Weights of a small transformer language model: 18 layers.
MLP neurons of a small language model. Each row is named by its layer, matrix (gate and up: input weights; down: output weights) and neuron, and shows model dimensions 0-127. Each number is 50 + 15 x the weight over its row's rms, rounded and kept within 0 to 99. A neuron's up and down rows have the sign that makes its largest values positive.
After each neuron's rows, "fires after" lists the tokens most often just before its 100 highest values on Wikipedia text that the model never trained on. A number after a token or word is its count.

L2.gate253:62 62 25 57 59 61 62 54 34 53 67 44 53 43 28 44 66 44 43 27 40 59 91 64 29 76 56 34 46 43 67 33 58 30 48 77 70 51 78 22 55 27 33 48 31 31 51 33 47 22 66 35 41 70 43 68 53 44 88 33 49 48 71 23 57 39 60 57 34 53 21 29 59 54 41 80 39 49 48 55 48 61 63 34 52 47 44 20 67 43 54 60 50 56 79 81 49 58 60 42 47 68 56 55 50 46 39 73 29 60 46 75 30 58 32 61 35 39 66 48 58 62 68 30 52 72 45 55
L2.up253:58 47 21 62 85 18 52 49 66 45 56 50 55 55 30 24 35 51 45 25 44 55 64 48 47 67 38 49 47 52 69 72 43 49 54 44 38 72 56 33 39 54 42 45 68 33 62 34 61 31 64 66 51 44 31 42 64 47 42 50 59 61 49 53 31 67 74 54 44 38 51 39 14 58 76 61 47 62 46 65 25 61 37 36 28 42 25 66 48 50 25 49 42 35 56 67 72 45 61 64 64 26 35 47 07 57 52 64 32 46 58 54 46 63 21 63 28 53 51 32 32 59 52 52 51 62 05 46
L2.down253:72 55 10 49 88 57 43 27 62 45 62 48 58 44 42 40 75 29 43 42 59 55 70 91 71 62 37 40 43 34 51 40 61 59 39 48 48 35 41 43 69 59 20 44 44 43 37 17 61 50 52 59 38 66 51 83 48 24 44 49 38 60 58 27 42 67 41 51 22 36 33 66 56 16 59 38 37 53 75 58 41 52 88 36 53 34 61 62 44 54 50 54 43 47 36 52 50 52 60 64 42 48 28 74 59 50 48 74 38 23 08 80 48 55 34 72 45 68 41 42 43 49 65 40 67 55 58 59
fires after: " B" 34, " d" 9, " K" 5, " b" 5, " c" 5, " C" 5

L9.gate409:69 69 34 23 52 27 51 58 44 52 59 30 54 43 70 34 60 47 15 34 62 60 40 30 67 73 63 45 56 84 44 13 80 82 23 59 73 41 72 42 60 38 39 27 52 72 62 19 22 66 56 74 28 26 45 72 28 44 56 52 50 54 56 68 47 46 39 62 46 50 64 40 63 42 40 46 75 78 73 29 68 61 45 73 51 81 54 72 59 57 68 54 64 38 83 60 63 68 65 39 61 57 62 36 55 52 49 34 32 58 26 56 45 48 45 50 60 46 55 35 35 62 58 44 60 31 71 47
L9.up409:48 80 28 49 36 57 54 48 73 57 27 43 65 52 35 59 48 53 73 52 69 60 68 87 63 48 47 40 47 80 44 27 42 71 52 51 41 71 65 40 31 54 40 59 61 38 57 50 65 40 53 32 35 55 55 44 33 57 60 46 39 70 16 38 22 56 40 44 86 48 45 50 31 47 49 59 75 42 60 69 40 34 54 65 48 36 54 41 28 60 60 50 26 48 40 51 70 47 51 78 48 59 36 63 33 27 46 52 30 52 36 63 47 42 63 31 56 23 35 53 62 49 49 44 42 48 35 57
L9.down409:39 58 82 49 76 80 39 57 42 60 28 31 23 66 58 49 50 48 66 62 53 44 30 53 75 41 70 64 59 63 39 76 35 50 50 65 35 49 62 23 18 33 36 56 47 61 59 78 23 57 42 57 61 50 47 44 35 42 43 45 45 22 49 57 53 52 40 55 77 60 40 90 61 56 61 48 48 52 41 54 40 50 56 69 57 58 57 23 44 52 32 43 48 62 57 35 38 48 42 51 31 53 60 75 29 42 75 03 43 48 43 35 63 51 60 64 50 52 40 60 50 50 72 48 42 77 54 40
fires after: "," 27, " made" 11, "." 10, "ing" 5, " of" 5, " left" 4

L14.gate133:51 65 24 39 54 48 43 63 55 65 34 50 72 70 62 71 99 54 60 39 68 34 80 56 59 60 13 47 65 43 50 51 53 43 71 54 33 48 47 43 53 56 46 53 68 48 59 67 60 52 74 19 29 54 41 41 61 44 65 51 57 67 50 56 66 36 51 75 69 58 46 30 47 71 36 50 56 51 76 51 27 64 53 49 64 43 37 64 38 53 55 58 74 47 70 39 51 31 71 41 51 43 20 41 52 60 47 30 61 44 44 68 72 35 21 57 61 50 60 60 49 56 23 51 24 67 57 61
L14.up133:44 32 37 63 70 49 65 56 61 71 54 63 56 58 50 69 80 27 32 63 38 48 63 42 49 29 38 44 53 56 58 44 35 50 53 48 36 44 44 53 46 42 37 62 64 42 33 52 32 38 58 36 39 73 34 52 05 75 20 47 46 52 50 47 51 76 70 40 42 44 24 40 48 53 44 48 36 53 41 47 41 68 52 33 75 27 59 62 59 32 36 45 41 44 54 53 53 51 49 46 73 40 55 54 49 69 28 26 64 57 35 65 97 51 16 82 43 64 41 39 65 59 55 49 57 51 81 54
L14.down133:65 18 45 61 48 42 46 74 47 73 44 47 41 45 26 73 42 50 65 58 52 50 46 27 72 46 47 26 32 52 20 41 75 64 34 58 76 15 44 48 52 54 52 53 36 46 34 72 67 43 36 53 27 65 57 55 55 74 18 62 52 77 32 51 57 48 32 57 14 73 57 46 63 43 33 34 48 55 53 69 38 49 46 60 78 29 41 41 43 65 61 48 58 72 52 45 70 55 55 43 49 48 40 43 55 66 29 40 53 62 68 53 65 57 59 39 40 36 50 80 65 39 34 19 66 75 37 49
fires after: " " 34, " |" 18, ":" 4

L12.gate506:40 61 22 56 51 65 47 41 59 46 40 51 46 59 31 58 50 66 41 46 40 78 58 43 25 51 55 55 40 83 59 74 46 58 45 26 54 36 59 61 51 36 44 40 57 54 64 72 59 66 41 83 35 26 27 56 25 62 40 52 41 68 56 45 10 60 72 38 33 35 73 39 57 51 37 84 60 42 50 37 39 44 31 55 89 80 59 58 40 41 53 71 30 59 41 62 32 76 61 55 59 66 27 70 64 47 70 64 64 60 44 62 54 32 64 66 43 55 64 49 33 44 69 54 60 46 44 42
L12.up506:75 79 31 63 60 77 69 19 40 43 51 75 64 77 38 57 46 48 41 31 46 29 57 49 43 61 67 69 72 67 64 55 31 55 50 42 34 65 36 38 48 62 51 12 40 50 44 63 48 35 56 67 45 55 41 22 34 63 43 46 45 58 52 50 28 48 54 63 23 48 52 50 33 61 30 57 68 54 24 48 37 52 47 89 41 43 49 39 32 44 39 55 49 48 59 37 39 57 60 72 47 40 44 57 56 49 41 77 25 62 42 63 51 76 17 62 58 27 38 67 49 57 74 55 52 32 30 35
L12.down506:74 58 47 73 64 64 28 61 70 36 46 56 51 58 72 78 51 61 37 43 32 24 50 37 38 81 40 72 47 27 48 73 65 56 47 60 53 74 52 37 62 62 42 59 61 44 69 27 42 39 46 37 44 73 49 27 46 55 26 34 50 45 63 29 34 43 52 47 72 31 46 44 80 33 44 45 32 53 35 27 52 48 19 66 18 63 69 43 38 58 63 57 59 50 37 58 40 47 54 47 57 41 56 52 53 74 42 58 43 66 50 55 39 41 60 42 53 77 60 80 57 47 52 71 24 47 40 60
fires after: " " 41, "." 18, "," 12, "10" 4

L2.gate340:32 44 31 37 57 64 54 37 51 69 36 64 62 46 19 58 25 39 41 64 56 52 26 48 54 46 51 52 46 26 25 58 42 68 44 40 38 64 59 45 28 48 44 17 20 47 56 65 73 67 75 34 00 60 83 73 19 63 48 71 49 34 66 68 54 44 43 52 49 45 53 59 23 60 38 42 54 57 22 62 60 30 15 55 54 76 48 75 54 58 64 71 47 38 39 58 39 64 72 67 39 49 30 54 56 46 52 31 59 39 76 43 37 80 50 85 41 52 66 61 68 51 33 62 47 43 54 34
L2.up340:17 26 57 33 71 80 57 51 54 53 53 37 41 36 59 69 24 58 40 49 84 75 45 36 38 69 39 59 65 45 24 42 55 66 57 45 44 56 60 53 25 46 57 15 21 63 60 61 67 52 57 40 32 73 75 80 40 26 74 51 44 46 66 67 75 45 56 68 63 60 49 33 37 48 42 34 48 64 15 42 62 50 34 47 47 60 74 59 34 70 27 69 28 52 72 58 59 47 69 46 41 48 43 62 42 33 65 35 44 46 45 60 26 64 35 71 41 47 38 58 68 51 66 42 33 40 65 44
L2.down340:55 37 26 62 68 60 66 09 21 64 41 90 25 36 54 53 62 52 36 67 36 27 73 59 48 58 51 29 42 39 70 28 52 45 55 16 46 45 27 58 69 42 54 62 19 45 34 23 39 54 61 58 50 45 04 58 24 51 68 19 50 49 46 91 55 34 52 34 37 46 74 44 51 50 53 71 42 41 39 39 49 48 24 54 27 53 46 61 43 31 52 77 73 54 28 52 51 66 34 52 53 25 79 77 42 32 50 46 51 70 33 64 57 60 55 50 44 74 54 59 58 56 47 59 52 70 60 82
fires after: " P" 12, " A" 12, "M" 11, " p" 11, " M" 10, " f" 6

L7.gate79:63 38 70 26 32 44 62 21 55 66 49 56 56 47 74 45 68 59 61 37 56 45 74 77 48 72 67 53 61 63 40 80 62 74 38 31 60 55 22 65 42 72 41 47 35 26 45 67 14 44 23 64 67 77 49 41 45 59 27 45 31 70 51 46 41 55 70 57 36 78 58 49 31 27 42 50 55 47 50 45 35 05 70 61 49 37 46 68 41 55 31 83 64 26 29 87 53 39 76 47 90 59 44 40 34 54 52 67 53 33 57 53 54 39 53 34 41 55 53 56 58 41 51 56 49 49 35 73
L7.up79:31 51 31 51 81 35 52 34 40 62 38 68 34 62 46 79 59 35 73 30 51 46 43 48 45 51 15 46 47 65 40 66 54 41 42 72 73 31 53 62 16 99 53 14 43 27 60 71 28 52 64 57 56 46 33 30 60 53 63 53 25 48 67 33 51 57 34 45 38 31 45 65 43 32 59 36 49 54 52 36 42 24 44 63 71 48 52 73 46 37 48 55 68 36 30 51 38 65 34 53 65 32 39 52 41 54 71 51 91 58 47 40 39 71 52 35 42 23 43 74 72 59 47 59 51 64 29 66
L7.down79:28 87 43 52 72 38 85 42 42 72 50 64 17 70 28 35 52 44 48 22 66 47 43 46 66 62 37 53 45 97 59 44 79 11 50 42 34 52 37 61 52 29 38 59 53 51 55 38 43 44 44 46 62 62 45 55 62 57 39 45 51 47 50 79 52 70 50 50 83 41 42 50 67 49 19 36 51 42 50 52 46 37 47 41 41 32 30 93 57 32 55 33 17 42 30 52 48 55 29 49 69 46 57 56 71 50 84 63 71 70 54 47 68 63 66 27 44 76 48 41 36 44 63 53 48 50 58 43
fires after: " " 48, " over" 10, " than" 5

L6.gate13:79 31 46 54 58 65 43 57 38 53 51 34 61 67 69 58 37 20 29 23 52 55 43 69 39 59 58 44 47 42 50 51 76 19 73 45 63 39 24 40 51 43 43 54 38 54 36 54 43 51 52 36 80 52 50 29 58 70 80 57 32 55 51 49 65 57 39 60 58 63 57 30 36 31 18 53 61 49 57 52 63 41 33 64 71 48 60 47 84 80 43 51 51 35 55 52 66 55 37 39 66 80 70 41 47 25 48 70 68 51 61 62 26 34 37 51 77 63 34 80 51 23 67 50 65 55 32 48
L6.up13:32 33 55 53 44 54 45 49 28 53 54 65 60 72 53 63 46 41 84 47 48 47 61 28 56 38 50 43 64 60 62 57 30 58 58 35 71 37 48 62 54 24 37 46 62 56 24 78 31 60 44 52 91 66 31 64 29 72 14 61 25 66 55 44 37 61 41 76 27 65 24 64 35 29 53 47 76 39 69 39 61 66 61 36 41 50 49 76 39 41 43 58 64 37 49 71 53 31 45 32 74 70 67 46 42 65 32 73 85 71 49 45 58 23 63 52 58 62 36 60 40 55 43 48 33 34 70 33
L6.down13:57 53 62 34 32 74 52 34 49 75 23 33 35 52 86 34 52 47 59 52 52 37 59 47 77 42 54 63 27 62 26 51 47 57 50 47 56 63 32 73 83 28 37 63 89 44 63 37 49 41 57 31 53 60 43 63 31 54 33 28 51 52 35 31 50 67 77 46 59 54 52 66 60 53 44 56 54 77 55 44 60 73 41 32 44 50 34 24 73 38 25 32 61 55 39 49 49 52 34 47 27 46 69 38 31 33 38 62 89 89 34 68 27 44 50 42 38 48 46 59 52 32 61 33 21 50 45 51
fires after: " f" 25, "ort" 10, " ent" 9, " G" 7, " s" 6, " up" 5

L2.gate185:72 50 41 73 40 44 43 43 78 54 54 44 76 24 43 66 79 44 59 69 42 53 68 55 37 66 30 30 38 46 44 58 89 19 82 13 36 30 45 50 56 56 51 49 35 19 26 54 46 50 33 53 38 54 51 47 66 59 47 43 59 58 40 40 42 50 56 42 37 42 21 32 37 79 57 77 38 43 65 51 71 42 52 42 60 49 59 33 53 62 38 76 48 45 54 65 45 52 31 42 36 46 51 55 54 31 35 56 72 58 86 59 22 73 26 76 20 44 49 34 60 59 67 59 22 66 47 82
L2.up185:64 47 46 54 50 43 56 81 60 60 43 36 46 55 39 44 69 27 56 74 44 35 50 34 53 59 52 47 39 33 45 65 91 56 25 37 41 48 35 56 23 47 38 81 62 38 53 64 30 50 23 63 35 41 57 32 55 41 50 58 62 74 44 47 38 39 73 84 50 41 55 45 56 83 29 56 45 57 39 40 68 84 30 49 46 52 40 21 33 51 38 37 68 36 47 68 19 42 41 40 18 26 38 32 35 48 36 63 45 64 66 63 50 43 29 49 45 45 55 39 32 80 32 44 61 66 36 60
L2.down185:71 47 32 13 48 43 40 50 45 69 62 54 58 37 63 35 58 62 60 34 58 50 63 49 53 68 28 29 62 58 72 26 65 40 59 40 45 65 36 44 48 51 39 48 18 21 50 47 52 48 41 42 44 40 48 51 52 86 45 49 49 56 27 36 68 70 50 34 36 39 19 39 31 74 38 18 28 59 62 62 60 67 37 26 20 52 54 63 47 70 70 45 15 49 32 44 45 66 54 46 16 75 61 34 40 43 21 51 32 63 72 53 51 59 43 55 39 46 37 43 35 54 28 61 30 26 62 71
fires after: " D" 37, " B" 11, " b" 7, "D" 7

L9.gate327:34 61 45 54 41 54 57 92 57 17 36 61 51 58 66 67 64 60 67 67 49 48 42 74 46 83 70 40 23 25 57 49 45 30 57 69 54 54 55 75 49 60 45 56 46 52 54 62 38 50 47 48 58 42 31 51 45 42 28 60 41 73 49 48 29 56 47 59 22 51 64 71 43 45 41 34 58 20 90 32 67 34 37 55 65 44 67 50 41 61 41 42 60 68 42 54 76 65 40 44 53 60 12 20 35 57 89 34 33 37 81 60 50 67 46 61 57 54 71 68 39 65 57 47 65 53 58 42
L9.up327:56 12 60 46 69 55 58 48 54 64 68 65 50 34 64 49 60 56 38 44 32 27 78 48 64 53 59 65 50 53 81 59 43 52 56 64 65 48 53 50 59 81 47 47 28 38 50 44 44 53 65 26 36 36 22 66 56 49 33 65 24 56 79 45 60 49 67 39 56 13 39 65 23 59 43 14 42 85 20 50 18 61 32 43 36 48 55 49 45 58 49 33 44 28 83 70 41 50 62 41 39 44 65 74 39 48 50 65 35 43 53 53 69 37 25 37 48 32 48 55 56 41 48 48 61 34 38 54
L9.down327:37 76 70 55 57 38 48 74 58 38 48 18 63 21 58 36 88 71 49 29 45 42 41 47 72 57 53 53 51 55 51 68 34 57 71 54 74 67 65 26 55 57 58 53 50 23 57 68 56 65 47 29 19 61 35 74 57 50 32 50 45 38 60 53 35 43 77 36 43 41 12 46 43 46 40 41 59 66 53 59 38 36 25 43 45 38 40 40 43 60 71 21 39 66 49 34 66 57 58 69 67 41 67 66 61 34 60 38 30 50 66 69 47 63 39 53 53 33 37 72 53 83 60 70 64 67 73 44
fires after: " " 96

L10.gate175:58 46 37 56 51 58 72 50 45 55 43 69 21 32 34 54 48 28 53 65 31 64 59 07 67 54 43 65 39 70 41 45 47 42 45 67 70 63 49 41 51 42 44 27 55 45 59 37 48 73 41 38 50 47 38 47 58 43 48 56 44 37 63 55 52 45 19 66 57 44 42 58 77 59 36 45 20 32 53 66 49 68 10 57 62 40 53 41 23 36 45 49 54 62 68 72 50 46 41 77 24 40 63 63 40 52 67 36 62 32 26 24 68 51 47 52 58 61 32 51 48 39 48 30 13 58 71 26
L10.up175:60 54 38 52 55 55 50 74 39 48 48 53 49 79 49 46 61 39 67 54 38 65 55 34 72 33 52 60 31 51 71 64 65 59 66 62 70 37 59 70 51 55 69 51 51 41 41 31 39 53 42 26 59 62 70 25 65 56 44 57 63 22 65 55 33 38 53 28 56 48 25 79 30 20 73 51 56 63 49 38 48 53 19 26 59 48 40 61 47 53 47 65 68 60 34 48 75 51 70 62 49 54 71 26 48 62 53 43 29 29 45 14 48 66 52 25 42 47 39 35 41 33 51 41 37 48 38 52
L10.down175:51 64 38 22 50 69 56 26 54 54 61 76 22 58 59 47 41 14 49 27 48 71 38 41 53 75 58 61 54 58 63 27 49 60 39 29 57 64 38 48 56 53 54 55 54 89 32 73 29 47 37 64 59 51 48 55 52 33 50 62 41 46 31 53 55 63 63 77 43 74 60 55 38 34 53 45 46 66 58 38 66 61 41 90 57 86 33 27 30 44 27 54 37 55 41 56 68 34 43 36 40 45 39 29 25 41 60 49 58 48 37 66 39 68 48 26 63 34 56 99 48 34 87 48 40 40 54 38
fires after: " " 45, " the" 8, "–" 7

L2.gate68:62 46 33 54 34 30 43 54 51 41 66 25 35 61 53 46 34 64 63 40 57 65 82 53 57 40 40 45 29 39 32 63 64 56 71 50 33 68 55 44 43 76 25 41 45 53 58 73 42 50 30 45 64 44 88 55 76 50 52 30 26 45 48 42 52 38 68 57 49 33 59 40 46 64 41 51 47 51 40 52 53 52 53 45 75 51 40 44 43 28 37 42 41 57 55 54 55 67 53 42 62 83 30 45 23 55 42 59 26 34 38 43 39 53 71 60 49 47 71 49 42 23 51 36 55 52 46 56
L2.up68:58 58 59 36 46 40 70 25 53 53 82 31 40 52 51 26 47 63 48 20 58 43 68 27 60 65 38 38 50 63 76 69 56 36 49 73 68 38 63 52 40 55 29 56 40 45 70 64 55 75 27 35 76 40 69 64 73 70 29 47 19 18 23 55 67 02 73 62 13 53 70 52 39 70 44 56 24 49 19 62 43 67 68 43 63 60 61 54 37 51 43 44 38 78 67 48 45 36 37 32 61 73 51 36 33 53 64 28 21 50 26 53 40 52 40 53 57 51 57 35 58 33 70 47 53 41 49 59
L2.down68:58 27 53 34 27 47 64 59 70 64 75 21 69 56 67 42 39 48 49 36 51 81 68 45 53 41 56 53 29 55 28 47 41 49 55 26 38 61 43 42 63 66 65 45 70 52 18 62 51 42 59 42 44 29 54 43 74 38 47 24 61 47 47 59 39 33 45 73 35 43 65 65 51 59 52 51 53 47 33 71 22 62 58 49 76 36 39 46 76 60 49 34 32 29 34 80 50 37 63 51 36 56 43 27 28 45 38 58 45 38 40 40 63 52 69 68 64 62 62 56 38 32 44 41 22 58 64 54
fires after: " N" 44, " P" 7, " p" 5, " n" 5, "us" 5

L2.gate79:29 56 13 34 21 06 45 61 45 69 66 61 35 45 69 44 38 50 33 53 67 61 50 32 67 66 24 37 60 79 59 37 26 40 44 58 22 33 66 74 38 66 51 74 26 43 17 33 53 78 31 23 68 51 73 71 23 62 77 60 54 43 41 51 61 34 67 37 32 40 46 28 43 38 47 62 64 71 49 67 51 55 47 28 40 45 83 44 44 20 37 46 39 80 24 43 60 64 54 14 68 22 54 57 50 71 54 55 21 61 42 69 57 52 46 78 44 48 32 54 53 21 18 51 50 91 50 74
L2.up79:50 54 44 47 38 43 43 26 37 42 39 46 59 44 47 39 41 42 41 63 59 84 38 33 40 56 40 75 78 65 57 33 65 40 49 56 20 28 69 45 43 81 33 52 14 61 66 41 45 59 52 38 62 44 39 36 36 67 51 39 48 72 31 60 57 10 66 64 37 44 58 54 48 29 27 55 67 46 44 54 58 95 24 21 51 48 58 37 25 32 24 53 47 59 33 51 37 66 62 28 46 42 81 46 51 41 65 74 41 58 57 53 31 48 38 42 60 47 37 47 71 30 41 80 74 72 28 55
L2.down79:50 49 44 58 21 61 60 50 35 51 47 83 67 26 35 57 30 26 71 51 50 68 43 54 45 89 23 45 70 63 50 45 34 55 56 54 63 46 48 55 46 58 55 49 28 38 36 45 46 54 56 37 55 44 56 55 25 57 49 38 49 19 36 77 35 60 69 47 63 22 39 34 68 15 43 42 26 61 48 57 39 52 41 54 53 44 93 59 41 46 32 37 76 60 25 50 42 55 57 38 68 54 40 49 55 59 51 67 57 47 56 61 87 51 52 72 44 34 28 49 59 23 34 59 74 71 68 74
fires after: " N" 17, " F" 16, " n" 14, " C" 9, " f" 5

L9.gate267:58 42 56 38 19 29 53 50 61 44 23 46 44 31 51 34 37 43 51 53 58 78 64 44 47 55 40 62 51 29 43 68 24 31 82 17 43 39 61 67 64 44 31 67 48 50 32 57 38 64 41 42 64 35 33 44 62 59 48 43 45 32 39 52 52 57 58 49 41 73 53 68 59 66 54 38 56 62 27 58 63 44 43 44 45 46 76 78 35 44 63 35 53 36 41 26 58 41 36 23 47 66 41 43 59 57 50 59 63 66 39 37 66 44 51 50 42 62 43 23 57 59 24 84 36 77 51 46
L9.up267:35 65 52 35 39 40 41 30 54 57 70 47 69 45 61 75 48 44 51 31 70 76 58 42 58 42 28 52 50 29 63 52 30 34 68 47 54 31 66 28 47 75 43 66 60 43 73 61 58 49 25 37 38 42 57 36 52 41 70 65 70 61 32 53 46 31 50 45 24 58 29 56 55 36 51 49 51 76 25 51 41 66 39 20 46 56 19 71 71 63 67 46 36 51 39 48 20 55 53 41 51 56 76 60 53 36 19 15 39 31 32 41 64 52 42 63 48 63 54 67 63 67 80 44 42 47 81 32
L9.down267:51 32 70 59 48 44 53 38 46 53 37 35 37 21 37 32 46 81 53 57 49 37 73 45 97 68 59 56 37 43 56 55 45 27 54 84 49 81 73 56 56 25 48 67 54 45 55 49 70 60 48 59 58 60 42 59 51 51 55 37 44 39 39 42 62 70 55 44 35 46 85 64 91 48 63 48 37 73 43 66 68 54 65 56 63 39 70 49 59 65 75 50 48 28 66 37 63 70 33 49 71 44 42 45 59 41 47 77 43 55 53 58 42 40 21 59 68 42 54 30 57 55 57 55 43 65 33 60
fires after: " |" 18, " Ab" 10, " Ad" 9, "d" 6, "NG" 5, "SA" 4

L12.gate254:20 73 36 62 49 51 25 63 48 49 56 73 51 22 44 77 27 34 45 44 50 69 29 26 61 58 37 56 49 43 41 66 61 50 59 58 77 45 55 42 59 38 49 44 60 70 59 39 45 58 45 65 37 55 34 59 57 52 31 40 58 39 60 67 38 43 36 51 68 36 41 45 54 39 39 55 82 71 55 60 52 77 18 76 58 74 59 69 61 49 54 24 42 39 64 56 33 53 37 50 47 56 25 21 68 47 56 68 57 53 44 48 57 42 44 33 73 47 53 56 41 33 10 60 40 45 46 75
L12.up254:54 41 50 56 95 38 31 79 46 71 65 59 64 59 55 47 57 66 64 58 59 48 33 40 44 37 46 31 50 44 46 61 38 49 38 44 39 47 60 76 35 54 69 46 45 48 54 41 32 75 31 45 34 50 55 35 50 58 41 42 57 73 65 35 48 56 33 66 54 50 57 68 48 54 36 45 63 46 46 63 64 42 40 40 60 41 59 52 60 27 31 54 15 83 71 55 58 40 64 36 51 46 35 38 25 87 77 58 50 57 52 57 32 44 42 64 32 72 58 74 41 79 59 43 58 61 20 43
L12.down254:68 34 62 44 33 28 55 35 48 60 47 49 36 54 28 67 32 56 54 68 63 46 20 44 38 85 49 30 65 52 52 59 45 29 32 27 42 60 46 38 37 43 41 41 58 39 50 42 59 36 19 47 37 47 69 28 44 47 56 57 60 69 63 57 43 55 34 59 34 33 57 67 60 44 40 51 21 47 37 60 39 55 66 30 50 59 53 69 38 50 58 28 44 39 52 39 65 34 40 40 77 46 45 63 24 73 68 39 65 48 18 33 57 48 55 64 64 53 73 58 55 22 34 67 73 30 13 81
fires after: " " 48, "." 10, "one" 4

L10.gate84:63 58 75 62 48 32 43 36 25 07 38 64 59 47 57 52 33 50 29 49 23 80 42 56 72 49 43 65 50 44 47 62 49 52 55 55 59 45 12 38 69 65 36 54 67 14 44 47 38 89 24 36 48 42 36 49 40 44 42 51 57 30 74 73 35 59 73 28 37 39 45 74 37 29 37 55 55 46 27 70 61 39 68 55 57 53 52 79 57 35 31 50 24 41 29 52 36 51 77 65 39 73 35 79 30 43 66 39 50 52 43 64 19 58 79 50 66 38 51 57 50 73 55 13 43 43 47 42
L10.up84:60 64 35 46 75 48 88 41 31 54 32 34 66 82 45 50 68 56 56 21 19 47 51 40 40 37 38 72 62 66 53 50 41 49 44 68 74 24 40 70 77 58 52 32 40 55 43 65 62 50 29 46 49 69 62 32 43 42 49 61 71 58 51 62 64 39 35 49 59 14 64 41 31 37 53 60 25 62 54 23 43 39 57 52 37 33 68 42 33 37 53 57 38 26 59 56 55 17 99 52 46 24 60 25 25 54 74 36 37 46 27 35 57 58 54 61 22 59 49 67 55 48 56 58 80 46 46 67
L10.down84:75 38 33 49 77 69 72 67 60 40 34 34 78 54 24 34 60 40 65 60 59 61 41 52 56 35 34 39 39 46 63 36 64 63 52 64 59 72 64 36 49 88 62 25 46 49 61 47 57 26 14 29 41 39 69 13 40 39 48 54 65 45 63 49 32 60 67 49 47 41 33 55 59 54 46 42 58 46 49 58 36 47 34 30 57 13 37 61 55 36 53 48 31 55 31 60 46 70 52 44 62 42 76 41 45 66 99 41 27 38 28 64 60 85 46 64 54 77 55 37 44 30 35 64 77 48 39 48
fires after: " " 87

L5.gate434:53 59 56 68 50 64 32 38 64 49 57 72 91 51 63 69 56 52 56 85 55 55 69 41 68 59 78 80 42 47 33 54 54 50 61 46 57 49 39 33 43 40 66 52 44 46 62 42 58 52 48 40 32 39 48 46 42 41 39 43 30 12 43 57 62 50 47 60 45 55 41 47 48 52 28 64 22 40 91 80 51 58 58 37 51 68 38 53 53 63 48 57 57 82 36 64 62 76 40 78 49 43 10 77 33 68 55 71 42 32 31 42 36 56 68 42 60 80 46 67 64 39 31 51 57 47 48 85
L5.up434:51 45 36 44 35 34 66 23 43 54 47 50 47 40 29 29 27 24 47 73 47 71 78 52 23 34 37 43 51 66 44 58 22 15 50 66 49 49 15 54 35 40 59 51 36 42 45 41 43 64 48 51 41 28 69 60 37 39 50 60 46 56 69 81 54 31 28 62 51 64 69 30 62 70 49 59 80 52 29 26 80 48 48 50 20 44 43 24 66 55 69 65 53 63 50 44 46 68 54 48 29 53 52 62 58 33 75 42 55 61 44 56 26 67 62 72 47 70 69 28 49 25 48 46 41 45 51 47
L5.down434:54 44 29 59 59 91 49 76 64 56 25 34 52 65 58 86 59 30 15 41 62 55 45 43 60 57 63 54 40 64 74 49 57 61 46 56 69 62 56 39 22 59 63 29 28 64 52 61 53 46 64 53 57 35 57 48 63 46 68 20 39 80 59 61 61 65 40 78 45 42 71 51 29 28 73 70 33 34 37 51 60 45 37 51 38 58 29 59 47 30 49 71 53 54 54 71 46 47 57 49 63 53 89 56 46 59 64 46 34 30 41 75 43 11 64 43 41 62 68 64 29 23 52 51 56 50 52 65
fires after: " K" 21, "\"" 10, " U" 8, " f" 7, " M" 6, "K" 5

L8.gate407:71 33 40 25 64 58 43 57 49 16 42 66 62 41 32 60 63 65 67 55 38 54 79 37 51 51 27 37 52 70 55 49 31 63 62 52 50 30 42 67 34 55 38 27 55 42 28 42 27 73 58 49 58 65 70 46 37 61 53 42 45 40 60 48 37 32 50 72 72 61 62 49 48 24 22 23 43 54 55 77 45 31 45 40 56 50 50 48 34 38 70 32 58 51 57 53 52 34 33 68 68 52 57 63 38 57 46 26 50 67 25 69 41 79 50 79 45 42 45 83 57 56 57 63 35 54 54 66
L8.up407:50 32 48 56 50 33 34 53 50 73 42 43 35 61 63 47 52 55 57 34 56 63 58 44 67 46 61 55 52 62 34 50 33 24 45 66 65 57 67 53 66 56 55 69 66 62 45 71 38 36 54 62 17 29 21 45 71 69 36 43 70 68 36 44 54 46 47 44 37 40 47 57 49 60 17 48 75 47 30 22 49 37 49 36 36 36 63 56 69 36 57 71 29 63 29 36 65 38 36 46 66 36 51 58 51 31 61 63 60 79 21 43 66 19 51 45 54 58 51 40 48 75 29 33 64 30 48 55
L8.down407:57 34 44 27 35 44 24 55 20 70 49 20 47 21 41 59 67 63 39 49 40 43 53 34 53 52 45 58 43 61 25 70 50 54 44 49 73 73 56 49 47 50 68 72 28 40 60 45 55 46 71 58 15 34 49 37 64 51 34 64 68 63 49 53 57 47 65 60 19 39 44 57 55 72 45 57 72 43 42 21 71 30 51 35 62 53 46 73 21 49 47 63 29 82 30 51 65 64 62 61 48 31 53 51 38 54 66 64 45 66 44 48 69 33 61 49 63 51 52 43 51 75 32 37 55 32 60 47
fires after: " |" 29, "-" 13, ":" 9, " /" 9, " |\n" 6, " August" 4